MLP neurons of a small language model. Each row is named by its layer, matrix (gate and up: input weights) and neuron, and shows model dimensions 0-127. Each number is 500 + 25 x the weight over its row's rms, rounded and kept within 0 to 999. Numbers have three digits each. A neuron's up and down rows have the sign that makes its largest values positive.
A block is one neuron, or neurons of one layer that tend to fire together. After each block is what it responds to, as a language model described it from the Wikipedia text at the highest values.

L3.gate693:517489447501485523513545465465487470548515518515527516559490491492499516506482501511458496476529492468475522523502509557511482504465485473473520466495473462513473457481497496490519487478481490553483497476531480467501506516486455444478473539526472506475507481494503468453445475551470513553501483484511516505522485501486526468492522503511490483473488516495491507531463489502492507513475
L3.up693:491486513493509508463494508489513533472492477525452450513497529517517507472508497556519467475471430505498476545520493511497480459489476514511493540514487519466515511489531485494508505518512486458514473480497518536459497488513538446529495497503468478504517501503482486512493497468531540490494508473497539440499515451482526504541497466505484514511536499507501486492493491512495542518455
Description: Inner words of proper names. Non-initial words inside multi-word organization or institution names, such as Conference in National Conference, Athletic in National Collegiate Athletic Association, Legislative in Uttarakhand Legislative Assembly.

L4.gate26:491484507520545496499505481509465472546513493463532495479486471473494461475477510524500515487500495486469566484517494510470509478466497480450479508493498493546544507446510464500479489492503508475538546502486482468511480521543484511491536522511506499542495463496470496506526489558481508508511498479475503521495496453522501537480480479529558477535530517517488461472492499467466480475486
L4.up26:488509479471523464484506503497491524525521526501530494488497500519500503519510495507446550463479555465489517513471473492537466525497538518535490497492469513522500488463487466515490541531503459535495550468466512460486501485494488491513547508505542509461496482542462483507488482518497508494501522507460548528467472481527521496494536505499513486462496529458491514503513459519538511540451
L4.gate30:520510477530482510522513508504513511486514527444497524504522507513452498478455507540462502514479510566474531532521533526508525526474492453504473472508480468520517516506508445468497487478494494499514531525512504525473503554486466548469508509508476453463528471475489468490526494507485535511482470509503514474535468490524496544484517491501544485505479470493466486519475473507523496488532
L4.up30:526518506489505492519501492523521499487546496481494506451503527493519535508522527521514477487451518499520490530550517503456488512491506476500457509482483475504511511506485515522478489478584517469522534527500524530529490523525498528508521462473514549472481488491452522491525483490496542475511506447478488471489521522500511521439470515545540493474563473469507525485476506536529510474498
L4.gate50:447476502518550486524473540534535474507508515519531543503513529485535481458498518486498506502453522472484537562485491506525518480470475505457518504509509513483538463501490507504510465521466495505480511565517474537482499493511513535523538496494528455452531479513509442496518511497538498468476479498473499499491484491473531493509527461469515502512525493523511504486552468485512492463518
L4.up50:505535500495493482490478528526510489520497498507522534474487529505534506476520494527498501502509530531468534531474464503527486495481462467502465467537422493452506475527457487505498507507503516534491569534508435496485491520497471513510554535509491502513469514515478476480488497487491500495442520517528511452505496496464489512478547474497506519526488566486557487466484490522538537520518
L4.gate252:492450503504478523508502550519467541509533541470477493513445499474474499425516479523505484546470531551504556503510518535496499474500549499526482498481502489524519482493501488472494479520482505518530525486469491531464529500522552514448497515522501517514498438510558496476505454537518512562501499453472494494499487508496548516490499486534471521534519513490504476492486493502512483499518
L4.up252:466477499493461514502532529510506518552517499508503501516510454494482517486496460513488512459461498504493504537538480497494530473483523464539514523472479497489518534487527489507498494480530493478539490488477510508479494525529535448509535558498500534471482457496490520473490505489506521523506499467470501478532475512517498507539475494503489554503526491550516530472494491479504452494506
L4.gate350:524488544536513555498479526488502520484480501485518471455486501530476503453510445577510464478499514515529535503515509505454514486510507499505486459500486503489484488489518490478536505496474459497495484480490495507455527515519508494478517463525495497485523499500520487515533505541508510502532485540502517543501520552524522484496528494527483507528481465475537482507504490556516514523490
L4.up350:522526495502464509490494507462535510494489494483458470504516489525495510509444462542452472497426488492493496526519475490497518516487471471503506486488505551486480517504542521524502539478505482461501470486534519473487496489495496459517490455496519495496499499491484504446533518492508509464502501545513467540548503490521465562522468493549505500499497439513549513534484493531514483507496
L4.gate441:495508506532489507509528482519491475435528544472481466516488522529531510480525516522490528491542517531489495517456508511506509491507525507476479463507433477504493535522524490520478492486489516508553521509522540498496504516549458495496487537536477493525520489503520509465534498519512549479486497541553485482496507516504463489485512469558524502494446496444524502515474488461513498541554
L4.up441:461519518508464489515557497491512540481467484500459509508492528492455506506469507464518541511527521521504508521495467494509469479482520513569484481521469473507492540530514457521445507490500492503528500491444509527507448517548451482530496505499514470509519501492494520464496492525494558485494461552518484502487491534464463515518514489484544509507489472462498553503525449461517464501539
L4.gate539:491498501494445496473505527513510448461513558454474457454497495482507510459473516543495479478503500477494499506483506568523463488451538480530521488535460502550504495469480488491513493473528503500532545482540487523506533509540499481476516507523505489494545531512504475466525498481491521477504491516501452496505468458484536508456532475471512494503547517503541491495544473519534498517525
L4.up539:489495536487471520519498529501471473511480513461474476539528500509472483500482457494482517505504510494522465514513497526498537531483475511544494460499464552487496526516519484493498497496488492490530528456514496486530512523559518452498504518512482523480525490539527533469499490516499535500507490486518486552484526477571496502552537534539529502460484456511495473552503527518509485460522
L4.gate661:490515487541498510493492503495454502489489502490488540512447501478503528489469511521506510477483479501472520470528472491490460501480477489549471523477522463510494513502499464500487509473463446531551526527496502485503490521479532520517462462520514472502509455490524515525528481463492516515542516454523512556491530514528515576556482515495517463529547473497487504488480493510518541480509
L4.up661:467487506491531524524487487482476504454470518508524492476500514489498540502497505505489477545487541514477518521487520510505498475490506489494467504509504505472495526516501528526474507478482493491503517509493501480494451534436496520490507507510552459456524437504518488516454527549491526508502473502490492524520551517476489517473495530506500504522514520456513538538494473538484499511501
Description: Repeated proper-name pieces. Word pieces inside proper names, codes or table entries that repeat text seen earlier, such as a second Douglas, Gourd-ou, Schaff-er.

L6.gate56:493505496553557497476497500486454485533520483466534455509498474522484489490513453516507561498541502472499554461514521520487484493510469499499482497474521477501467522496469484495486468477491481512558497475498506511463504459504535521469514452554539498456551506502483527488489518508503482515531504538465543492467545538519462481466524473521491510483479513545477487495506440537500477494527
L6.up56:478495506500521533514495515498510516489498510488495529483532492528495467502527485496481514521525476515536502507478546501513508441500501505514528525491534505500522447470489488498522498505449514493451537511487466471490487501485506497538515498527484403542577538470499502482464527499463485522509483514505465463463549519490501507507541469484516496547509503519470484501516502508495513488508
L6.gate97:475503549500502556481469513447473512494528529496508513514495511542482517474509493476477515467546507499522501474495531500522483515541489516514453521487487506512510460521508472523560495502461498468508480482483467494527518487514477489440532515504514498512500486502521510502476491470496514468533509544488529497432477480461495530497495477482489524493476502508496467484528479512478462489479
L6.up97:527489510467539508527456496473523480544501558527539457499544487528501508521507455497439539478525485495532486459536509483542509449522482489475529498487516482502466478520484501527503507545500535468534470460482481487563521497554493500495537502483477464499519506487484527477497453518517494470549504505454523483467503510520482504463448493494515512500515480545466488473529499515543489507452
L6.gate254:488463485481514538486489521542491493539532448506524499511488530511497480489526504534510517548523539528519515524534542513473449523519515455489475483519527507505480479461491578533495495476517495491487487475523511513470496500512500509476512540510509472529548542451492515477460487500475508493501530501541504464476530503502462495482501514475492513508454495525500538516548449475492480580484
L6.up254:508535469518537531493486523502497468471514505499485482519497495519465485530497482510506490496515493484529531507534499519508497489532455518513481517460509474509502499505492494523523557535475495523485497508534513535491488492515506504473467434499497486466475519521509519492442502525486469483504482537492555470476530515518535517475498462472538520481518493500526449535504536488467483543549
L6.gate417:504502468481514502526523490483488500512551522469495500509516515507470482504505492473542527524539504515515536532504525470519501468510512476490457490482518479506507527487521462542511517481529501536495461543477465523523533531491514511481494479487509469522509458502533492489494504530484516531519531493531500484475518498469500490538539509527482448526490490523518494482468496505468500493516
L6.up417:492565493503474462533477531503498509523529496543470492493513512527514449521492470502499478463524515509509515492511493458519508434506502495505496531482447535461497512521508485524506524518548508480473482485497481528515528501507528459487505498492568432511513504541469510487491490517488521499517545538512518476490547514507493504519501490496536520515517491499531481528529506472487543503498
L6.gate438:481504519482512545511470526449546497482557509498475502471502519536458528515493480492540496470517489515532522510502466508518494456528499480556524508516476495508543494433492539484515483436512540493517501517515479498511469514479498489477482475510514498501514526551495474477453500513463515511493530497496506483502505508538493521496499511477514485495481487471524465484527497491443439480529
L6.up438:503519483478537507548536529485560495507507453471545521526546498507470469531523513539475490448547502507534482502537483497440526437521512458452485507499510514451508516485507533499532515493475503473493521501528485547470512508509484498479480513482540513483499531517537513491465533530500476514492520432466489517465538509564498499507581512527457456439498506487498522516482480497505506476480
L6.gate465:502489512480549549497480477487500486553530466505475487459483485551465514494529514517550468508527520490515504514515539485509476512514477494512461490491517511467484477500464464466513526501434483502498503512457462467472513488499533510500470462505541479507517538500489503464499514501493492483517501510531534519492571539497478496467528514490516461504505517507505470495516513513453520488513
L6.up465:500498505534533516503489502460525463539504543506503437468485513527522511502491487567493543513532531508475474523495508528501490502485473474507460489510494508512494532463477469487500495501465519562484496498515490504535503524499509463512499527511502495506514518526478523479509424475537490499495519507471538511494533502511511506514523502490542495494494497481519535505510523534478542485471
L6.gate568:528474498519536478519504522459502457521498497472538472481501492520522509491497562489529540539490498474509540494560515556488525536450480499487492518497522435517503508488529485467501499506468520485514528509515483505468508478513523499507490475490506551532493509551483478509485518499472465568504491507472479483485514564529528474523522534438508513506503517508478505522527451504465487518500
L6.up568:529507487446515530548538499497543498533495511461486465535493466475481499493541492489507477514533491463548481534517525506504462438514467504539480499485528509501533505466462490477529468426497527491462480498552498505466517494511511497525545508492470513518490471512493481507479481478475523573482524495491498539521498504478506505517487486490474486486518470443483503486468498480511514484480
L6.gate615:475496483478553549536511508503511511470522501493498504527490490554459496506506516472520497493483517507508468517552548451496462477514503500536470504540538471496483478447468479446473508491481512473498494484475472511534491493528514531442485498513466509482524498514486542521460448487435489504513472480477534474488516510522515502490469481500473478509503475552510503502485506476503511490505
L6.up615:533464495521553515543539546463508466494512543486517501481515519520527520513523499475541508533522449500505483491477520484501520488537505493528483496480536478472509470483520483419519494494502524478464534514542502502513513458464497502477441494519474518482503489496517478510462507495483507506550507465478533505512559496481483453524499477477497494561494531527509472513497462488506455491483
Description: Clause-boundary before main clause. Comma or "that" closing an introductory phrase, right before the main clause, e.g. "By 1894," "According to officials," "speculated that".

L6.gate48:495467487464502487520548501508460486485541486468500479542473508461490496504466532480503522460477479518516528470578543504491501472483521471517494503472460448570475478422490482520519511505498522469501570499500502472484489514487545511472514517507515499501492440490448505530490540508512496516521514468494515500501510494520506495511490508492506486485532524570510461553510492516500498507508
L6.up48:502495499493513487509501510508496483523495471474523477476502463479503523513460528502469509471516478504508518488506521508457575472463559508505517502497501516501520527477490438464501499516476447535478497508506483477513500504571507503489526493490458496539505470474507508507548500476544511494495508512490471567488502491542500540501480514524532499491524454516499489483521528479541449476495
L6.gate187:489494494480512533497453496501490498502488475516483499481492484487541508487511492533560534480498521478498528499545513513534522497572521435542480477508484510485506490517484479479567504493521456469507507529448518519502497515561493470496512522506522492501485488503475502523487492525499489503523508481503505491438486524532493500523485448486529503517517489520497494569531536513525541515465
L6.up187:505498495493510485529533526531485471470466493486521504501527496480497493484482498492500510487503481490564513523503512512490478457499494509494522480489544528525500452515535450480531508471458497494475512484501483574522443497538519531484487495510470524531487477460518488515515457520528523467525507474479504536531534534481508469539508528520515466464501496511530534515526515517476463474487
L6.gate233:493488520549503497497475525506495513491514488487469510498469470520504465515479469547469482457519486471533512521493539521508484514451530534545449513505495510481526508525492521486514541462506509475469488455510476504466454504561537498495538509530538518513517505538484471529510485492478486472506504452501564505483509504483530496525504464483449439429514499474466510504460488534491509510478
L6.up233:550502529495494542498508463454501541470479469507528502461503484460517504519464484506505519474513514501510513475516515524485506495475521492546456505471519486515514522484498516496557494491480525491505546440511491504450460505525497490504508512505452478489480532509499535497519517506533495512505476480513490501487526479535489515488447527479520495519484454524505513521493511521490485507488
L6.gate251:501498500469480523545492507459498514506483501461512495489500526440546526458527531482522510497467532524510550504494524508503515498535542471539493543505484495537539499460479500514527502523492521545515530502494531501477461523505502484486500508501476525498503481498526475531515515523518480460491506460504526477464499500494564471502488514495539496456477460565502531494478495512530459491520
L6.up251:532473513526492481494545471492524538498470482504501475486533501513478525508494490502467541509486521452519538473493483515522523498456521448511482504475521498493529474495466543510568471491458537520504490530513504506474518483497514493501503498493528479513494463478485506511486490531499468525529493496558502507578508548524462544491490493514524474505527481507455483516497500499519533472475
L6.gate279:522461486509529513532518492544477512509509479525478458484515503519489511503462494474515500453508525494524508467542504501500459487508530442520476544464498488482484502489472481494460492493452496542502508476538483509497474470520504500506524495527484515525478459484492487491481465514502510476532484492468482506497544475515498490494528483485497508522530476515514526541515533505453531488531
L6.up279:529490470470501463518533481546519509488504509476513514483493472501489483521474509486516519476520520476497531522516500521469523469485527504502517494499465477493527528518469504477518502491438508478512456444521513537510500505511537478532473500499529534499476464511562522468472486524458563504503501439534536531504520473530542552524519459518497487498507464542496509488519503504499497523482
L6.gate384:521490510484529510513514512467495488491449443497511468465471496485497534512491497508513521496494478492485506489527540531510485527468550533529448462500474511477542497430470482481543471472472487472505545485503487550506494492530480478491501467513493473492515454482461496510500521503496469486496506486484512534540535478486522486488512524513528444513493497476495523539551514511495504508490
L6.up384:508498536503498505495497509509521501499482477481492466462524498483509532510486470506486513498486517460481504502511483529497532474454513497496461498495471485519534550463463488493538504507486488463494533476478550526512495505543525444479497478487523494511521483498465511503548511517518520510517453458505523553499507520562490534504483483508488462500535506527499510520528492519464502466505
L6.gate400:502430523522503532497470505461505510467486500514500487476506556500497513505493466491522572472489515470486537515487528529528477505470524462537418495472495492493503505508485447489535529502477497495506531461525514510468508511497484502493501511511502497502467512516495516515511472534495486521516520528511504548426499519545499523507447513478488468511516455504487507489518502494565465516509
L6.up400:500475531516502512489514503481520512491530523474490504448477546468498533505518471504476546469469527484504527561521447503501501463468545495482493477470494478532507540460469463484487493481497490531549525461507480517505525522488485451489516472527491478469514532497514502514509504537492511539540454519496542523452529528556515508494492545500488471501516543449470489466479476468498461514482
L6.gate466:514465488500515507524512473491491486472501485500491482468478500492533497531494498484494549504495464509429500483513526506473512530479490511489514475479446501497463508485426498481492525547482495474487554484491510541489525519560513474524520513533517476480475520508508519512481497487514516511535502469466446533485536483496495502490554508482534471523491505521558489513524494506486530563536
L6.up466:499427508503523477508465506508485490506475487494494490483506476485512506520468515489530500511477475492456521499561534490502507480480481551518527540472459501501505460512458481484497494443456480466487541496503490533489520517521535496456487467508497507491473479464519506530528489518512519531539534447506458539480510498519493543530529528478535508505550491541481479487499494506489550481463
Description: Mid-word name fragments. Word pieces inside rare proper names (surnames, places, species), such as Cat-anz-aro, Alb-u-querque and Men-ch-aca, plus occasional year tokens after "In".

L4.gate8:519523491514522490435525520472510508507500496483510490514497524500507496486483462501481486537465476485483518467494532522486492498484458478480451488469477518492463544483476490498534476489487489544512480517497493511525506545509586454490465502502463511510507467531508466489499463534483544501520478463523532470428532475496470494508497506489461500456523537489489467499485496506493539532521
L4.up8:495470501494490496483542506501553469453526498463510517498530449499543514514463493498499484549505441489512517571499475553496487492446505486483505461475483476511474463517491496502464514452464501495512458494513471506498481477493532485479519508506515477482502479494525455494516493470542501512494489455477499537497464519487477439471515479499445455499517566500456501488518476479488455508479
L4.gate116:515509497536490490516501531509508523492496521531530462531494494516542528491544484539451482507493512513489530471532496511507498465510452524492498484475456500524498530483526489527494459459495525481465548524455492501431517501508538470525476516503504510503510504546455478492515455502497541527500488462510501476430543531485548529519501479522477469473475494478479477517458489500483531524501
L4.up116:516495487515481468464511521493510510480496516500502476487509472510486510469477513499457491515441471466489490507468452486555479525491485508459511490487513459499477489523500508499530502486526469518517570494489476505487482536539501460520538480499479455500495455497487479480489496510573479500524438486469541492491525504499461485505451474502469491489521554519494515503536485490465521495513
L4.gate154:532513474501485498467560555517478492523501524499484507517527479499499516474466492536470499483493497491492539467526488503525527457510501515504418487469498477507454517506512469470538485471494496549503466553491493488510531528520502486513480496516504502527489473478510496523456480527537509505531497500481500515487515501525504538527499450487487539521511506538486475498497506500486544486512
L4.up154:496520479501504504485537502447509490511516559496503491558525546553554546521483495516496505489502496491495508507502518511516455524457487496470489499539498490469495461526550504453510499443480462510519482523512474481531459491504499524501441479498456500505482460508496494505478481473528562513481467517484498482469451529534476491504512501510459522511493470501468516495475505486482497509488
L4.gate507:518483536534507487486511513481496478491474582514499504522519463475482529499474525546516474486504503525483539457498523509492512547474504506482483459478510488542478480489511507495517455536532469524484521527517512468446486478494434508460507503528500522545533530519509479494460451494514520534473509516502513523507503473458506503512481482512510473519510518558465447487522481510524480491533
L4.up507:512475596492520504510519431483546482499503496499512538497501481480536522516487551497517472530446516448484545449522485527469467525534449472509525503501500460512535502546519502488516490507487497494485517512489477464518471482488481494519533507518478529526495528533508491466463489479472541514521484490484526498483508528453468508458463490496517518503493507538477509495467455444525498497505
L4.gate509:486523486510468478485489508493420496490500515490542494498510508531548495466485528511470477511495470490525485534461521465520468473487483517497460515477428500497479530532460521475524500500468513498499497495465488528524499480531503441472462526518496508480531466490516470503516441538573535539554514485498468505445514543520524465489465498467483507512467539500503484476490500517486523498497
L4.up509:527453483506545483486500478512444508500552547537519489490544528548507544516508508507490488497437470494508481490502491468536523520497493531494504476495478466451454518469501472501500518452448504533493471493482447523527489539525520508515506504498512481524496490535496454550506472489544556508512507478503546521491509526501486530521493533512521463492545514529525527464522498488455492530503
L4.gate558:556512501513482504505467504514521471485522507492539463515436510439498521537524456516532516484487524491516524518516492496532510490503468503498451488456463493541481503489484521486515509471517508485514500480509494538477482505522518473495480502484529520517518482519479471511522412524502506465528499499523503498489533510558507528525461477491501486464569519490472509509476496521499499500486
L4.up558:479520519490459518425527539446470483480517524514499545505511511450482485501495534481515499507457481512475476508506475499460458525464482530470515483528498475450509499543545531522516485528460492513516470489495471482498487548555501493535498484497492554500476471511508542498494499487511520517502462509510562510492500491505507480487477464486481454504496501507486489521503497521467520506510
L4.gate595:517502505529533521496542517483486523499529505481430520490467499465474519490508497520495511519475506494507507519521512484514466516514507458528456471509507483482516528481500515473500454501483503497538469524488463480461498421545451514518514488510512511511503479472517502487462480511521541535547495505508526489467510518457525492500488487471489511488534499495525476508508518473481488479490
L4.up595:528516537525518488493500496509517484520554486479480492496528468513489524517514503480519459538500485486528500522526483490509490494518463495486486518477472487495463504494486536493512478465509526478530452501536477497488489491508511498504495478508502544475517502485482512486474430487500573459514469503457491484488500571431515494507483480504454477464537505505452463495510523467528525469448
L4.gate625:519500484507459503506493549489455515522526509495512494497450506527496438498551508505475482490455504521483535499549536500491525489522527511494506518500473511529494479528497512478509506449468522522509521472484494521511534508512528490497495519516518464471524512465499442513479446495490484490491509504491560514487507513475509516483535468475502469514555510495506516552493511501512496471476
L4.up625:489505465537515533437470516560548472490547470522544502491481527454503528477508485491509515513491495541513492542458481492521494545524462464503455493522471523498505503468491509495530506487507505548535498540494496495528525498476486484530453471522462501490504478454500472492515524484501549501503482524460505528501528510500546522515471499476482533505467527536493465507504526446462492479527
Description: Name-closing words. Final words that close a multi-word proper name, such as Regiment, Library, University, FF, or an opening parenthesis just after a name (Gurmit Singh (, Mammalia ().

L6.gate138:461524510492529499502528472521542501468493510488539517449503481515500524466524475465497466489470486456467513465488470478473509455503461490505517500501543497529528481488507488476472518526536507500464521512495467509523494497514506525438534532499505507508486494490523479518494434520515513499488487515484476486490499558513515460492506455500520578512482506523551495504522507494443519499502
L6.up138:497515504488505520513526495511498543495506477476495512513511546535488555502462481515462509514511526496521486508555513531505469504489473472509481441509512457476488477516527498518494467485513530466474501470512468475498469469554498490466490469473474478498492475466474481491495511496494519494503552552449513476517488493490491478529496475479526512480486470542536530551491444462508515484501
L6.gate269:547556493498509498504517503530505514514522504458527445514488501508469496543502455522475460512484458481452434488549509463485501507497472494463480465492504465513455531461462497509498543493525540501493475499515505508489477563491531512536536498466483468471514530466511544509474452478480559509516519484518487494528513493523503502491487531522478489526484485474520491472487509472449517518513
L6.up269:485501542510485457462541483509524463509511547496533512543496516462483492471511466489485461486498515484496531530502514512504527494458519490500521453470520477507522468526535527488517486562458503476510527494525522503496498510462486480489475485498521470480474477490499561483534466506472515546501466477515548518526498548541502516473518529552500497530481481518516544488499497539469476523502
L6.gate322:450533519539483530547530526527492501501501540498539473528517517479535486457476514532480467498515520519502520520510562508529518461503519458543476511509473570491498514499520511494561466483464486489475471553505520520467525502557521498535521493515487506490486498480457456495468488506541534512509527471513507529513500464485532531486493485523546533505431525435504486492481494534509511511519
L6.up322:484510516490460514527517553532506489514510512464512444512508464508483478497499503474460489488515519472487518509504522501523523485456506458508492477500498525463501515493523507503521518440493484497480445516480523464485523531536490486560525488505516445470476482521464463461499525481496515530511560454551506510529537465517513559506496481523464467512473503471511484508501469525503527478499
L6.gate368:513522509529513511511514518513521495496480522463484488510491522490520523485488471562464526556471522496455526519496535533498471479472517480486488456480519528503482508517479540444493464509496457555515465484528474532487515459500471512520489528523479510481529481494524500492482468489505502516536488497496514473505510495501518511492490535504430477484465513472494517482510483498535525509523
L6.up368:532512485463510515464486499518503502523514518448464471518531527536466513475497475521476507501524523491476494490513492524489506543478554484505458521488490506510493478505473512482517459507525475515509457534522472446484526442497522489505492530503471493475501472522520444510482491505515452504512455491479488476502499477520494478490484484493495501468477525531523504490477499518493551538515
L6.gate429:505536537480483522511537486479545510512497533475508481502498522496512512507529519525468508514498476500478538520497499504541482504528516462491491464506484489493501538482516526485504450510484431510498461493517489515483512497499467446482487474522480491493507489434493485532477457496491513509530503541502464451484487537514513486465514458557479527513463472525497494512500448513546499497509
L6.up429:470497482540521518536482523525529492509476514472512469510546451524497481523520508546534495516516524482539531473488495481487490516502512540456504501487494513482504539487506509486486464495529514514516518510538489535493514484517464474434464461520483545510543503496539485507486466495527495445485510500505499485511522499504468443534504479506501513495461470506492484452482510499502488534492
L6.gate500:471508521530495528550506507541508481491524507475524491488509496467500505502501507492465511481549542508504511476514533514520503497538506460482485475521510508489455524499472490492463483480515513497434487532532484547507505494544469523504520491510529519490476459516496475505515492509534516499508481508515501499494508503472509505523527503531504466510467486478526508495503519476483467493553
L6.up500:494579511463495508495508512510528488462473472457488524504516507547514474497533504422466515474541492507521516477511487531480496525512527493510485462514525507501521519522522503500493478530486514467489466517526531490525536489513453476476455506521546470524505493474530476493516488498458492508485574563474492476491488485532507536504468507501523485519482531519540530485508518462510481502561
L6.gate504:483504561507498526516500534486520482524480502450483516509480478491487502450510500506454490506515516499498516502480549549509505522524519472481489486509498518507498497515524506535501471502498516507488515511515515470448510496511485462469520531521524528508532519486491434506490477522543541532539546523463499459541485495494518488439526460516527503487452467490510524498538467513503479516545
L6.up504:511521487469476527522500524536519456487482470495486510482460487462477469502518483527490519512463520488539525508464510501507509477477508460493481470472484516489482488503505493554460493508472495530470466458504523512489494496476510456496523448501499510469529542479496466477502451493517520501523502503510521469522506541525508482521528495493467491513471490493556470530464504514520521519506
L6.gate576:494536540486487492477511480507525495504500540465502499514492477528528478488500534513506484523529489494506512516477516529563494502484504536515491557535466504474522556477529514519535485555491508511497484482518486483497517522536497501506468492507461522464551530477482466556480449502518468485507495509499542485498502483510506477482518473473530529470515469498496495503451511502512460496471
L6.up576:507541469484531482508505483520539473527500499465486529527545488521511509506470521551526485530480470503505482452498563504507499479502558497494480495504501483524489500528482484520499503496525473532486489527524501429514528470493500521483495493505489464522576512511478504531542490491519506489537491487520568498469501515522511485478540484570510524485449489469485501518485447481511508492495
Description: Military unit names. Tokens inside names of military units and formations, such as regiment ordinals, squadron numbers and Auxiliary Air Force, e.g. 533rd, RAuxAF, 46th; weak elsewhere.